Weights of a small GPT-style language model, trained from scratch on English Wikipedia.
Size: 11 layers, 5 heads of 32, MLP 512 SiLU, vocabulary 2048, 3.27M parameters.
Architecture: LayerNorm before each block, biases.
Training: a variant of Muon for these matrices, 113M tokens, 6344 steps.
MLP neurons of a small language model. Each row is named by its layer, matrix (up: input weights) and neuron, and shows model dimensions 0-159. Each number is 128 + 32 x the weight over its row's rms, rounded and kept within 0 to 255. Numbers have three digits each.
After each neuron's rows, "fires on" lists the tokens most often at its 100 highest values on Wikipedia text that the model never trained on. A number after a token or word is its count.

L4.up437:146132133167110182106134091150101173038121117166111092148127123160143069157113136164166092140114122114168136094111098164134161152128118138087159139119073151125179100111119133094068085092085190150084085105103106129070094093176126154098064148123096133096103144085116120111174166153141126177169124167147166146179126112140118132179104136109095154182142119092133146137070154092067206097104157177040116090146156151106138159132157129125085160127122078176143151099122120111150164178131179
fires on: "d" 23, "et" 12, "t" 11, "-" 6, "ce" 6, "n" 6

L2.up56:045124142134117152138111179124122136062138124144116178158096083138082176121127101171150140084084101129140145151110077109141116181115169119116132146117161124140133157175129146039175103139127148153140117152092115155141138110166090134137093084143128168107095128158127197144134149101140121113136131115092167117113115074207055070164082087099162134156104131159119119187113122145116131086131133078119046148097158164149151081124172167139144205124176102108126111139155118103125089140028176
fires on: "\"" 87, ";" 8

L2.up207:104153115123195153144168066113126123156146124137124135145187109160094100126034126209163155126149215115070139115117185166153109150123130146145121121102186135134165080158084145170146128110121187095123127123136131091107091128121130151120062130191135199141095113143089098148122127163124109132104100141105086137138122108122161139090142101116133104087047210121152101074163129080038116106128157146103186117156106129079135158164131132052141105151131108153121165103091132113141135099093123
fires on: "y" 52, "'" 19, "ie" 5, "il" 5, "hi" 4, "ir" 4

L2.up402:128095166086155109181107081150146133184089122117111128115101097119131159106155132111134166094087132156106177096113104149130171155186124138135054121146152107124094156102124147109080082088175097131170124086145174134169109130097144158112116171139056143129185080137164143097175133081137065136129167106114138181127170121126132146057100133138134182151074162119145177037104132127113188124168149080112107176188091136100124152157122115046171104133131146085090159138082141076130172136150147
fires on: "ch" 19, "ra" 13, "e" 10, "ar" 7, "at" 6, "g" 6

L4.up427:123097133123144169102184134162127110195172112117061045077114119111080156194158184090146139165112147077105079113123120086129091112077126083120114140134142134122102091122152115110109097142144134159108153170033131107201183153146124147121143108141110164068154155118187109173163087149108168130105100166145134140179089142181110114152147107143142135175076065098135092121147057102142115126103141123167102156114107139191178169097108147059130134109113156119138133187117169134102116134142138
fires on: "-" 15, " and" 13, "ly" 12, "b" 12, "w" 12

L4.up188:126082147071159098108191149151135133181109148130154049147146104098104161146158129118107114144164158163158126145192092140142072115133132101075081091120134155102162129167181089108152107107104190175132123099166072134091100139038079125092100136116111102130138167171062131133102073164153094121146124103191100097153114104151144155162129143162052082118181139091123125141150134177098149127127107079118157112134103144128145138119121109124045157168148122110108147196099130194179124163095128
fires on: "on" 19, "ne" 19, " and" 17, " of" 8, "an" 7, " no" 5

L2.up366:138141129163028142161108173110088174153156132164137138067112090084133126136074119144095171160128206123149117163133102177157136094123129078155126103107107147157173122087075175148182139170145099124097147119107154101124153125115157149075059133089107169124091143137163094180103164092176132136099133136190099147104156115101056155164128156132157109156169112118107104194071107137093086097130155101139103110061114188158118159117181161174144096121123149091099150138143075117173113117106097
fires on: "us" 31, "mb" 12, "les" 7, "s" 7, "th" 6, "re" 6

L2.up142:105114174137172151096095140117139117091136190096059130109181144176131094187035111133134092155098114192143094144105122136167080119159151070105079187133176110126150142128191112129123087101133097130135125090127163118178107156134117107157116189134121143105096182147094144134133130169108154150137141098172131117135071160124126158087152109094107163086089237107103102120123144125143097144087130105093109110119103078099215113137162064140136152082067123144140115174137121161160173141135141
fires on: "e" 18, "ation" 15, "c" 14, "s" 9, "y" 6, "ography" 5

L2.up73:166121152144191118133125068170098170177099148186147130156153135131093059128096119089186141151111157143091146091123151107090155158129164112075092150149104165157147120120123122168150163160085099104097160151162089112164164127184109167149116123085119105111192127124109065105052085144147160156117089159079201141084090192125201101134145103124108109099083130106129109070128145062166145132159063138059092167130126142097116104138153156122093145158132158143099124133095113153144074147143098
fires on: "In" 67, "in" 21, "er" 6, "and" 4

L4.up356:090165192164121171158174149081102143129095179109160107130124160126138093091200110078131156091065149151119147094143151144130128126105154119100148103126180103133158113114122147091168112082144112111137120092137090126169130127070139083139124132062111124073086092187144177088149180125066139206105215145129095145191147173143102110111113090161171079144120149165134167061123141187107121108174134099139123164149160143120127119144114095111107085152123119128106084109147082138080118182066159
fires on: "ar" 62, "ch" 9, "d" 7, "k" 4, "i" 4

L4.up384:138176128080136078103095137131124174154134132193118139158134142181152079127167085179087209128152161136182141109127100139098115108138124172141086093127193152094149110149155100173111162122060148092099088129119059110172125117158160117094159131103113106096106159119141153107125123105124146073126129166130010140155102155097127144144176091116151148095082083110177108121059099122145129094122137125132133117072152160062152210131140144078165163093110132157174116092137129180108157149114120
fires on: "n" 23, "w" 10, "b" 9, "mm" 9, "s" 8

L4.up126:145100131116115138141190143094120194140117149118085175136118139124126130119097173140052123092111159124102069132132135077131144152188144135148065148110147126103136237104106178119157157132129128135141079140102095154133114112131173050117071069096144046104066152146128138117121081124133116133143125173138079174127119098099123112159149074118147106138155122156079132130177154144059131106082177189164157104130170116166166184121097129157104111140159157071128140103118098154196172110119097
fires on: "-" 30, "re" 23, "one" 14, "or" 4, "an" 4

L2.up81:118116114114130128119088119144181126138086097094169190102162142114119155124107145147142091147080146141149089122102137110177153108178165140113099097122101085145126133161076160102171126091119089129119104126117136088184104116092133123140105120108138097151221137176095149126142041072169133165042146104106156121101075108114132142134181118171143086124126200105102075114094117088181115088101115119123165155196182141164136179130145103141170140180142186116144114157121114140063220133161115
fires on: "co" 22, "le" 17, "t" 14, "ha" 7, "li" 6, "ur" 5

L7.up437:135165152147126187094119109072091065156124084151190137128151132130096151150036124123142166120104114106150138164172177131112098157076147198124112158108177164100074101168116144097078136146143106124165187138146170172099135138101151093153171089120098193149158096161145157109126111107149100136138165113105067139134155149126093140137119154093150135119161106171197061159098134148167148100055062091095173141082142106128109083073159154092105121123134125134125129099099082160124076153090155
fires on: " f" 17, "ed" 10, "la" 10, "f" 9, "fin" 8, "tor" 6

L4.up502:082133181135181118138191138122134164125089163068119092139094113060120181059124131107122120196170123159087096102146139123097129139181122062107090111159071168111118066116120223126118150137089170128134134144181145105134161126133102159078138121139070146191218170124076156085154105148137103203185088131216115105138121103125121113137169092138137190120150132098147116147118137144131112134127124132176141113099112065097130131132144109141093123150093126126155135130133133136117135077101085
fires on: "al" 22, " and" 21, "e" 12, "la" 9, "an" 4, "se" 4

L5.up380:185118160117118153128163150139110145119146116122122151158162097177122151132080055109116084175144155148151116114092121143189159048065136181079104050120147172062111171110078086117127163147136101097139128114090145165080143151158134128116132126158120132165136164170134123096119152131126050080125073118144142116125090082122103139147167155129221129136119100069110118127159099157134119053105154157107097118137170118133104176089143126119091063133168091169185133121138125154131103118219126
fires on: "s" 28, "ers" 14, "w" 13, " |" 9, "om" 6

L5.up233:133104149174116128188134114120149108109109177139114128105143140105133157159102186130125087120114121122133110125063173115114123086132100084050143129076182183122151084141126168120116107080111088152108151145065099107142166174132093128123100161171108184088114141160121121092143166105154104144130105171152123140168169174196148063166120046156151180183071113142095055143137129090092101152092092078150141167117173156172170169120111121101124087090121112145177171189126097082123111139147137
fires on: "," 22, "re" 20, "ic" 10, "." 8, " and" 8

L5.up459:171132193060130097121101122088131115089141166152129129093133098098128116117175136140118172098145153133175143198209149106155137207100092093085119191090151107112132187114096169091141190116075102130085179134173114120101153138124096108176124160148133151081127130111163143127106171189139153147118092077166113130154113102099149164127120123118130091142097113092122176063093193126084127138117179163165103150149108098094130101093090148171132191104063149136090108124099125070101138130100170
fires on: "di" 18, "mission" 8, "and" 8, "ary" 8, " claim" 7, " government" 7

L7.up415:120167176108114134089113136145068173160086091166066127125150155149142077134142138118121098077106119159178160129136120111122175121168195100105128111078124077153154138173186129102134127094113153090092127111144133092087045119156065111187149097121136137062209111113098140150058083120197091129160163163111144190128110109124091118145126124117127144111105134147120110104172174165151176195099152152112167145150142137191110104116084120102134130128178117140117110103089172160124108095050136
fires on: "ri" 36, " con" 14, " |" 9, "on" 6, "ni" 5

L4.up337:067162150173132124146130172139080173087131106095175084119197093139111187154117130127103114092120122116109131089107089129134095177134180118106174089068104050128100139118101112206128075109087138153162077101124166153175063138132084134074091145128138170150157100035136129111082121116173091164119135135143156129112106169113101152130166160132098142145141143156121085023125112099127119143138133142148138140120137149129194130151128121110130140160149125096128182136113219128155148166137184
fires on: " and" 34, "r" 13, "il" 11, " " 10, "v" 6, "c" 5

L4.up394:157154176138164107107037097129070149131105185137115067212138144107097148086162095133206124142152129077141111145126128151116192091177149101096132147108108152110069086123098120164076103107094118164141101122099129132088074136148092164143109139089050129141152136063158152138156189116133171156170160132107132183144185121128134162150107104114120138157207124132107136099149105129132137053139124107111145159083152096096069157141137119149136169124164113121142076109147159129101129149096200
fires on: "ed" 38, "n" 25, "d" 12, "on" 5, "–" 5, "el" 4

L4.up204:114145159117180129105157170150070173123134196177136116169091134138136129113095164079077166105057117147122079138107136158164100116180059053153162062095143159175131117136140088098136111147103105115137155115140077102082141085131151085182143156129152149068156094137150148140121141097084073137177115142184132087143151076126049101163156075177152126066091120145153130125149126154140200084086126103157136183167165118148140160147121129146101138119142131152134140148109147134079144138077092
fires on: "on" 15, "min" 9, "ver" 8, "st" 7, "ri" 7, "est" 6

L7.up401:166154150131105074146155093158075123143123122180114115137132153046055118091191115140145129097134123124166157186154107015069120126059102147098094196125139145132060126104219123152122138181123063101140108115096111142155139084152088112148111186127147127056074085107146143166185112111118138119112098136135117123176093131167146139166134140073132112126110111121166124138075142129113165126133186125126094112141127183134171151083137135098154179122131157117108097119153151098107128172132137
fires on: "n" 24, "w" 11, "ar" 8, " D" 6, "b" 6, " M" 5

L4.up121:131136080132078212091123093121097144114115116128095149108150131154099095184128124192146138171169139157121194163204103137147141113145138110142116168170128150068118094124093049125138194156126140180146143115061135154096159072158128102105120174074064182166113163122158147174100140153085096132128140104164058114091154093141157087181117149124117153186122083115130087097092091116106094099146134104124115080122148157147123087143142116105134166148139154110093193082119141170137132136092069
fires on: "ing" 31, "w" 16, "ting" 11, " called" 9, "ed" 8, "ough" 5

L2.up343:120136158059115139142133085134161160094079103191154143193142130116141190123130127126109162169119099159094168174083124116188110139199163089158101092132097105144106117149098073105138145156073123129153174193080166081188083119127145102120183127133123123094164099162120100084117157059142141149054152124145083103123141088106064095112118125086152126158107143117103078134132173078140111101102117196177164115141131154146078171154153162150133152166116076154107115096091119125111166140086093
fires on: "li" 30, "t" 16, "r" 16, "i" 9, "te" 7

L5.up46:064110061157102111161102129174111106136130171092179139113115116180075162166152163153136164084071101162124086168143125160080105126116141105145119123122106062074081088100159066138116079102149134165156101121181198141102148109108124181156112143127120078170137124117123140128078139045127071139191180170112111088135132127114067168129148111161110131161155132177140094150129108165143066182139172119099068123129147093103131174128109128122120165137153155122104184162134102144188166138105132
fires on: "il" 13, "e" 9, "w" 9, "o" 9, "c" 7, "ill" 7

L5.up94:100148115129110170135158115180070164137139137088140110105114104104131097132187101134100123154087133107136184111108131113162159070105160164164115078104083112152142140117122114086132108140134149115170076090088103104095114149122077107137160110121119152079086132137125069168131120156065091144120140165205158092121094038175195161163112146115104141106106092129137109099128120157141146148067165213106176167110183194089094119145144114122182152167110132161197201170109110121124154091125134
fires on: "en" 31, "pr" 16, "ic" 10, "ver" 9, "ve" 7, "st" 5

L4.up489:154113157156146107118111099142120144091085181146144080105084113106078173135172127097151121087113143120123132102174092104141112117152183154095101165142108144106073149103173114188038090130147136151161109127120162151114132130197113068104107184164108153161149065102187110105191136068113152106115088130124159084079118115107109149119112163188118133168127142112103105178116151104114119183163117167197172133164120058167140147139114160068160121190080100144140120113105142167162128089074148
fires on: "im" 20, "il" 14, "in" 8, "k" 8, "tt" 8, "m" 6

L7.up222:125177130129121120118075155157117197200087153110145116072128128090070198114118050076139117085137199172154118135138169097119092128051170121130139160120146167130127116126115161062093179112140121096091166160098176133179167171108140129148102122140134132177120124117166165137128124097149149094161147152202125155149167104112121127069115132128127075142081117100125119169158158060149089141060069081143156124113148130129084107110106111096140144182093117127152129135070125167165126118082150
fires on: " an" 24, " An" 12, "im" 12, " Ne" 11, "er" 9, "in" 5

L2.up313:142164172158144127110112154123136117129094166101168150177111105132138149119134093101088136184100116096143098166137188168089159204127167147126162205164106140111080039132129168173097145123127083115190116063149132123156115120085062081132122162089120146109058141143122202064110120157178144123140118093102109109142174153167110127174080135103095162161120125134127202122072132087157123146120126147124135149140113143103142177120148129088139138043105095093135080084095118155109172132103101
fires on: "il" 53, "l" 29, "d" 8, "al" 8

L4.up266:139157174131150199112137150148149086071139153110130075090141128147131116138121145097121100124101144145132082096152106101086153114109092110150120159124151092115113079201076121138173112097075120089173136147188131124100055147121079122094125220141100091103111077164173173094151157138122131170204110125123143116115153191119148086196117105157147172110095145150093158137071121155105149145106091139191118147120101136160091103159160083113123173173160158119159104161109095064123111208133146
fires on: "ar" 21, "th" 12, "t" 11, "ti" 8, "d" 8, "al" 7

L5.up190:125127120122087107111140113158144125145147148154095096142145107088124220144121064169174125112148163176104203154168127071115145049124144181108096181183136106094140154112136143149205152171142086147101108168083063118108129173134077155112078128109123170062088074129146107161115157136119133129140171113119141154153163118105141090053150088138102101149126115087117153109185071156166154124138121158130102130144092173089126142149161163133119165162096120168137114122109105074119087091057160
fires on: " ex" 24, " w" 24, "n" 14, "in" 6, "w" 5, "g" 5

L5.up149:135149170141147129164151081100122116152082195152168119100117089099127146095120149112142141083133129139132164084150148165089104130143099161075126122144134157146096133152090121183160116143118125176106044098131134103067055152124085144139108058073154140095140108152079126111111138157188207181123115158151163155128135198079106118159094101136141109132144095156126086106156121110086199077133102064188162162085130172190126150146161126124116060112177135107131105113163134137113081077120150
fires on: "n" 44, "s" 31, "en" 4

L5.up370:085157136155135198091164113110127154119155124108114108155160102082117081154132164197088155158120096115182120118144147147142171096137110087131105119109109137104165165137172102082084168133158160103148161098076124130149112104203133136089151147116166128141122111201109097147097110077136136167075133126145151095149131129145121105107065136129146073164182140074137209187127139165154130150107093053107142117100132071140088116117112126081083177030148166164120115104091108131166094130123198
fires on: "ar" 14, " most" 12, "pp" 9, " out" 8, "ing" 8, "ut" 6

L5.up13:139084125191111115188128146133133137155167102132138142112159077198161139096137082139093108146047086191091177126139158115074144131161135152175157113160085032100139102129133158151093130092144138071109085067082102167082078128118150122160099163120133140086130105070134107126120149146148180089106097104197148144093135101172149115140127060116176140150119156089164181175077117109114108129155153096125146120129147181097127121073112170175158104153110089115157150172110153132160167115136125
fires on: "hi" 18, "th" 11, "pe" 9, "w" 7, "ction" 7, "e" 6

L7.up453:178114153168111135189094147165166048067077123141127100157206133126104111155094088117163085152171120150146145128177118106097111123169136091185137168166118132080108081090131162136160104120140139163176146160103107117129140077108066084160102115119123117146123119131174114127073192127209116127120152072142143101109176080092071159144109148109129069218089124127121144150110096112149085173118150120125123110162138185158095099098075098096164190117137103136140140152087125106146110163114132
fires on: " Mi" 29, " said" 15, "ed" 13, "ting" 8

L5.up142:092141168108164140098202162102139104118113129150098136082079126099180104087136078120106143097095108087123106090055116132132108141161145085128158137123118128126118186166114126106105177162099153120100165219144131135140139111135145112163151132129141199145157165105171091116105109108150062177110125058097122129144137123119166133211090150176116065169118105128136117159140162086117090145123086092128197130141140130076112133063123182122063156056148064139131172135175113119156161137091153
fires on: "er" 36, "or" 11, "ver" 9, "el" 6, "on" 4

L4.up196:093111101129172122157102136114080147124114195120146120133139100168149143134095098194114163156130153168118090119060167108134079070088183183182092140109074158087098132181150117186042182126169142085070122135152176149182099077136128133171085118115116139121154133101134175193101152050106081178153110199172083086145138136145119133132095149115113128150103191141126093113143127083118135148167109125141139100094168081112098125114136114114119157128080111117106118115182136110167130139106152
fires on: "c" 14, "il" 14, "or" 14, "-" 13, "a" 6

L2.up282:164127058122130078149064116141134168108089140133126152215127108122111178110116162170092152104087166141083152113127159146091149169089146143108121113107128133097117086133113213139112032094101058123141126150033081136146101193106096154138178162123098093165131108110076123112169141119138130191110104104118164158132122137133113111149135115167177146148058144142177084090162132130104124121070186168149136113150109116167143120161118122122062096138144138132150190149108124149123192121102149
fires on: "or" 32, "act" 18, "ce" 7, "ic" 7, "re" 5, "na" 4

L5.up462:082132144142129147098182102187144106066156115140174132127119110098121068086156081156174147081142143122168152123060139119117074126162178153073152142150110181139129132148094131181170149141139148169128103087092144142137136160088187148132091131068084118108108147063139137187127111064149143119123121100112110169148134168098173129171094127160136065101131158092171136103111124151107105176098106143143195152178143130094102045092132161146115197145138106098127159047142167098114102164104146
fires on: "d" 26, "tt" 12, "und" 12, "ell" 10, "t" 6, "ach" 6

L4.up247:090119150171126144127118036143140116128126141098132142106120111154199133081113109162144149101133130187167130147074127212101174107111122167075156184176122092131124158121190132130066122161121075117131113083121165065102100130126081083135124139097153135155179083124081153108093159076140141081144132150169133149166156149110154101133137141126075097116059165150089156077143122061110125087126142182074153177172096098141112137122136131146121147122207138152051136127065136134139145122138157
fires on: "il" 31, "n" 19, "ol" 9, "ro" 6, "t" 5, "it" 5

L4.up509:125137183078097145059148130124121091148141054170071124107141168114153160133141092157164126089139154126098095113118086054109124065110144107149095107138100125103097162125167096117145129112105119154149158159093129117169138148116062138145155178139119154137097147153105131127145136110174162129119146171147132173147082162167132110095097142159125187168109097111132032199099074098114106199130087118175170163127139208119126208120119091128163154077131143124134115089140105151099117190188109
fires on: " " 29, "-" 17, "vi" 14, " –" 11, "." 5

L5.up402:127099145163167110178116080118067144172086138169176057064133127146097120126139113084106132151149132156158120127067127148147125120148128127179125116096122102113163140142093139166099154167113100132061063147153144132063135115085096110106144158123123164110146136110136156146073130145113170137135121069153168112139141199091106182134104154080165108159158102132153039158124185153174156141164125186167122105030122160069109144123137144070131157096097178147158132168136118116152126084068129
fires on: "p" 26, "en" 9, "n" 8, "mb" 6, "pp" 5, "us" 5

L2.up36:079046126148139164128087178095131102089117143178104086096114088141160116114165123140115194148113119106141141102090099072160150119145156153128137162186168133130141196112112106063099073166105085093135199182147098168138148180141148120092122154129153138149141138082143092142196105120129088144181171159203099131149128153117133083169196099084108121105068120082080072110150137131125101062110132120144150078120144163158117098072137129091101105104188162155136144124148094146145140114128124
fires on: "le" 63, "re" 15, "ver" 7, "ent" 7, "er" 4

L2.up123:076177111082066139166160097152107131119125156140068171163165126168159079144087070141072124150088139155118138138137134194071143070175139173140120050112122125146113113092110159141147111100090059098106123163121136105140115092113086156128143076113155117134117120088149080135075141141119193187154157170064195124092132115152131151146145220133158145141117107170111106152068135110156099159129153107151124127126171117115136110099091113128170206056124121125141130117153120185133129153154163
fires on: "s" 50, "t" 16, "st" 7, "ter" 6, "c" 5

L5.up284:165110148134127170159100143133114123155130133156149147131121129054128109102177119154136174120129142141099158102084152188135152172207155106090162203090114105101075124185097114163158157097129180081150164106163163084159191148124102095120128081138116098157122118089163168120148087086092141125143117089147132061087118090154125087191121130120151147121126115137163070092050170113134168132114130106070135069147116082100126175070116110188195129100120133128170125100087173143090149131101155
fires on: "y" 16, "at" 13, "and" 9, "ach" 8, "z" 8, "la" 6

L2.up383:112238174079185169181116145142134126138160139159104108129079120149116127127154129079148102134092122135138112096140113199124101150149104136090166081129139147109138111091113167133131118130134114109148116152167080118131126140125112098051063093082167157155073133127177084048137152159162130152161178135123166070130130126168133055129127207117141067200098156165123165150063162117108107121125079123178094175068109134127118149128157115117127152123144085141103103149144078080118135147105145
fires on: "d" 19, "l" 13, "c" 13, "ic" 10, "per" 9, "t" 8

L4.up480:104136133123128099157109106075183143143074162151132114101192180123116132137177089083136101097143097158166127059079106130131103164158142111152111146155148144183106067103159090128133161170082111134188127126079135111147185095125124092137198174159102162146104119080129098073083146110172149121175125210070146121109142109166186112114078127115167174162095196105103134072106144111077122104144065180169084161149150061111106134093120158133137150122108122142127154080107135133133120094127142
fires on: "te" 37, "l" 13, "lu" 12, "ve" 7, "v" 7, "r" 4

L4.up323:133132190102126085129176110184117112163118145133104113192185133106112105119140115090144113162118140125152148092102056175104143075160119132163159129131171166159130095110154087049155097151109115151133105139134069111147117147113112091156133092117164158126110136130133140152111109097145103093108120101070085184082153132085148161124154066161134162108148102207133056121185120144145166108178120118177173130107137147104140130146083102104104134081136135154123159193089115217074155147036156
fires on: "st" 29, "e" 11, "on" 11, "s" 9, "n" 6, "fe" 4

L5.up504:130121124161098117134098154081195119125086225078074126155127123164088124181120152165090165139082080121164048148142123129157135143119101173122080087118125135153162132146068146202184150143139135175130119155081054130076117123094157118149164116155107142114091139146134097115152096089102096142137162172070126096126120104138141074178105123137133100082153117143144156147145117156074146114096231140144176182131182104143153122095105133093133104128123127066144127159141087122113141076104091
fires on: "'" 41, "″" 16, "re" 15, "-" 12

L5.up32:113149141111167163167148176103128082119130117135083116120127102120145128111062098127127118114157114176074182092126177140120091116152206153179059163166141130138112135147177099145085110140110103078087126140074092102164143145126105157085105167183148076147128113148155056152087085104149156111121090120075075140136115172163153122101125072150100113091144131084068172138169118088157081185137100142168192179171128201092111148121120083159112117154135139094160108139137068118141173117160143
fires on: "ra" 35, "." 8, "n" 6, " –" 6, "0" 5

L2.up143:145137114107148136083112076155173125140169091140141114111064109172140141117149175116184091146101126192079168139075105168138102089154128131115150087144133106106145141051149051156146099151155075101118104105132172134178156081141115120079170122141137105137078138131082128107093048083209118137184097182137148148126136110147102167149137139187112194130117097087155127151148113112083129066119127120112118163103166166142071174127178092103170154099123154148080179125084137145133138175125095
fires on: "e" 51, "k" 19, "ten" 12, "t" 6

L7.up493:080138191084105179120133129071051148169096110092154133153110149128119112113126146059082166121145117149154101113138143146205150077157172163123118122143143175094083152159111163186150134186159137136111167085138173155140197050092121102120126156124126158096072061179133168179131144133159116095128146123150140085143157169137083102151121103107114151114072116120084101113111140110124120099103134130061146111097127156107117054187155162095128139158110146103152099155055117155139157167148082
fires on: "i" 14, "il" 12, "la" 12, " Ad" 9, "an" 8, "ed" 8

L4.up484:139151211124104170095121119181112102087162093174122105076071146113114159062125171152166072145112113101114112140089100142078123118175079125138106082134076104185102137149142136119122070117100170137161132081136135178148180154131133143114135133044101178103135120082146149118094086145212190153104113165139134132102106123112158117114094108119162130127122149079227142083100103080119192141177128105162164147149207136143123124169111134106170111121161130134161124110106138114098136178110144
fires on: "t" 20, "is" 11, "ur" 9, "en" 7, "d" 7, "k" 7

L2.up359:096124156109149125168143073149210150163092155197177174145128110119168135144142075071169114125147128123088105163123155185054093142144074102123086155092088196137163115134085121135142122065147164174088176124116127133091155168098099116111131166090168104136145135143128111116163183153140146129192132145147178150137127131171116185121128076104148078090105107140123109097107117077125120151063116099171149112083117120111187133113108157153143080139124148110124177082086096049111110075157117
fires on: "ic" 23, "y" 15, "s" 13, "at" 10, "n" 8, " world" 5

L5.up78:107101152121130130128157105168077074180122164117160083103151138101122209097185111132116096100101162169134162180137177115165098121180078113108138126198067090097179148078160048131188120161148113148152070166109150078143130090103081145088145122133105073108106073135202138172156123110157126115090126156122098152138114140155151100122161111108166091149111178131089091159103168096120170120200147094108111179133137125149095168136154135096126092129061083144102150121163124143151115129097124
fires on: "f" 15, "b" 12, "if" 11, "w" 9, "am" 8, "ar" 6

L4.up446:068155127140152136137183146141169154156123165101155143124122140143120161148132120100114108108078127123072050148148159079122156125157160088126103108081183116127146132065111118134092209187114098155046161087171109116112098117078101096115113098168088164128174149160179136164163150178108092128163122144188144085105138084117132133172153073141176149104119107095114099171122130072159131096136132171087149141086152016127133101104161130165173059116144152114130146155156107105131122143093152
fires on: "er" 28, "e" 15, "a" 12, "n" 7, "la" 7

L4.up47:105074188060090144135121092135135170117180089127158083114118130097134108174050096114139158178092093170192197140148146169112162102178099132115104103151101106122118142133137110131119114081073088122097135104121108073147186149111100114118102174096098071088087105125096132136112105133171155137114170172123138162118156204133171151130141103147194164124142163141146179154109158116130104137134166068149121166100101220087138039125114110167155145154126122117131184087125120165126117099145117
fires on: "act" 15, "th" 13, "u" 12, "w" 9, "t" 9, "g" 8

L2.up38:121141196119138120140175146133220143158114160140129118126160134113101105135122105105126100125138112112137093141167153123072095077175139140138150087115139148095140129097135112141118168110128149033148169095132132120095103167137102072108090185064159132083169154175072083190113133085117176149155212149132128123096157170132169135196070121109094131118093129123170090147114110099109077114106125125121097144130153078130175151163172092135092231125088094090117105152098151122145083089137165
fires on: "y" 26, "n" 19, "ne" 9, "li" 9, "vi" 7

L4.up499:098073110151131127156150110150129128153102152119083161071152106118158147138136049134130197213112145140102200100146184178118158149124085138125150174120119112112058089125164080096148165138111115031134105128123141154168182097095149146162129179103113134167131089082116143075082186116085103206147152173125135098100086127093115129127095099118138084128099114177114112115095174028125171143133114165140105125144185139131105149138077167149108124136129113121164141172127115132158142099117126
fires on: "in" 32, "out" 11, "at" 10, "y" 7, "on" 7, " of" 7

L4.up6:080162193108131111146119172162124136083136173159150157095091149178154076159227079140107082113074178133165109105145104128144101101094150117089116060170124108178144128189116116149114063179197139140114110099130068074094148102135086153100161108135098172103132127147177136112102110107143088106141109115137124191126178101165170103122142129113142137118110113081130195095168153164130111139131115141117148130149160106136096185103097087055094109114139094162156164184092170131107091146099137
fires on: "st" 24, "er" 21, "v" 8, "ti" 7, "d" 7, "ve" 5

L5.up122:097125171108084145149180131131145122143133153118084127115144106074108162130104162124118119111121084118103214144124140120167141165117125116108121109089130189057185056084144155165178139109110163101160168108100151073129073133083105097151102052119183175140095126117109110073119135069190082181182135123090098116147084136140131035139110171151138138124116138128161079112128147158159123134103126192175095102151145112187114183159121093186129131121124156123151145133109112171084160085120150
fires on: "ic" 14, "tic" 14, "y" 11, "'" 11, "t" 8, "di" 8

L2.up399:143046119124111084126139127171138132119102102103052099167146149125166124069103056106138131063096130079176094100138150144125178166099151165082154189142178127095158140169167129093192175099110150138123085143158074102125158214163179172168138140176112107110133078158124119112117131148148177172110110139120164143099107144169156120113114140123106146125069090203136126106094117133145146133184144188110156187091142082095141130116163086094099145097124111127153087126089143110080096146135128
fires on: "In" 23, "d" 17, "th" 12, "in" 10, "st" 10

L2.up386:149136139143140147212089156094104113163161162195165090115053115108107119126177119125103179132066102133080121108179166161194132119148157116125205142121165075133101083096087117109110123109163138139124201158132105098150078165195146098130066163162079183119130111130173111151125152111091109100078144180120121125104129118169085117195119145083077132147154179145113156110113089131098099115120121111190140159110099165125089130174134124132108085107112076176140107097110119141126142141170075
fires on: "ic" 37, "″" 18, "i" 11, "u" 7, "gg" 5, "per" 5

L2.up29:153128089128113162120115152134161087070141116090095098143179109127153143183114124145098115115117078135008132107121153138140147119139195184081074104100082125136127084167084082115109155133166148118089106055127130116113081131165154133143155104168108093184205227150091091177098109105115117135120142159113114166156162090129100135182124124160136128165123146129177145136172110170106159066065123157127155157126137131194099145138103133180114110116096169090143078135098126132165126134139154
fires on: "s" 40, "ver" 34, "ers" 10, "re" 7

L2.up21:121104144125142103126123146070125218176132170166103129153131123065102146131103153083088109103091093123130108129161141113082105116167177126129125080118181124108156183165120142156131181075114129156171140102112104154141099117173158056115085170177135133151137176132113114076074145060133145141124112131134084175108165146130156168180137151105097145177161156158168138140120150196129105061100085156128154040118102129120107118081058109084085210095120124161091145132159111131116143142112133
fires on: "y" 21, "ne" 15, "um" 10, "t" 8, "ph" 7, "ting" 7

L5.up439:168114162090187113109133148108106099102091229188148166142099135115127102115096114125108173163105155125139089108135157162134095141098129078140127133200099182140072126156151086116086174115139163157108119142191082095079147142106138100115181078155123149153064138109168139161065133132159118192129168136155112122216090100134123134193108076097090172127108098074095103136148093140081149113147111153117077111148125140100094142135103176070113151092164159111160088142114129120164143156155087
fires on: "er" 19, "mar" 12, "ar" 12, "or" 9, "port" 8, "der" 8

L2.up357:154088181199135146162089126156146161114080145140188154156188093122046185170118146109107106155112118156112104132085146116143120137165144117143147137105166064199109132109119152121119102080124133051152093120146126159117105107154127123120089111149132159109094100127177089128170111164102145132128144101165109149093151164110130158088066145190133144094118178093130107059093184161187061107115137130081139083176139133127153166095126073103149144173126132145118066079116052092142163119108128
fires on: "ine" 14, "y" 13, "e" 10, "w" 9, "k" 8, "da" 8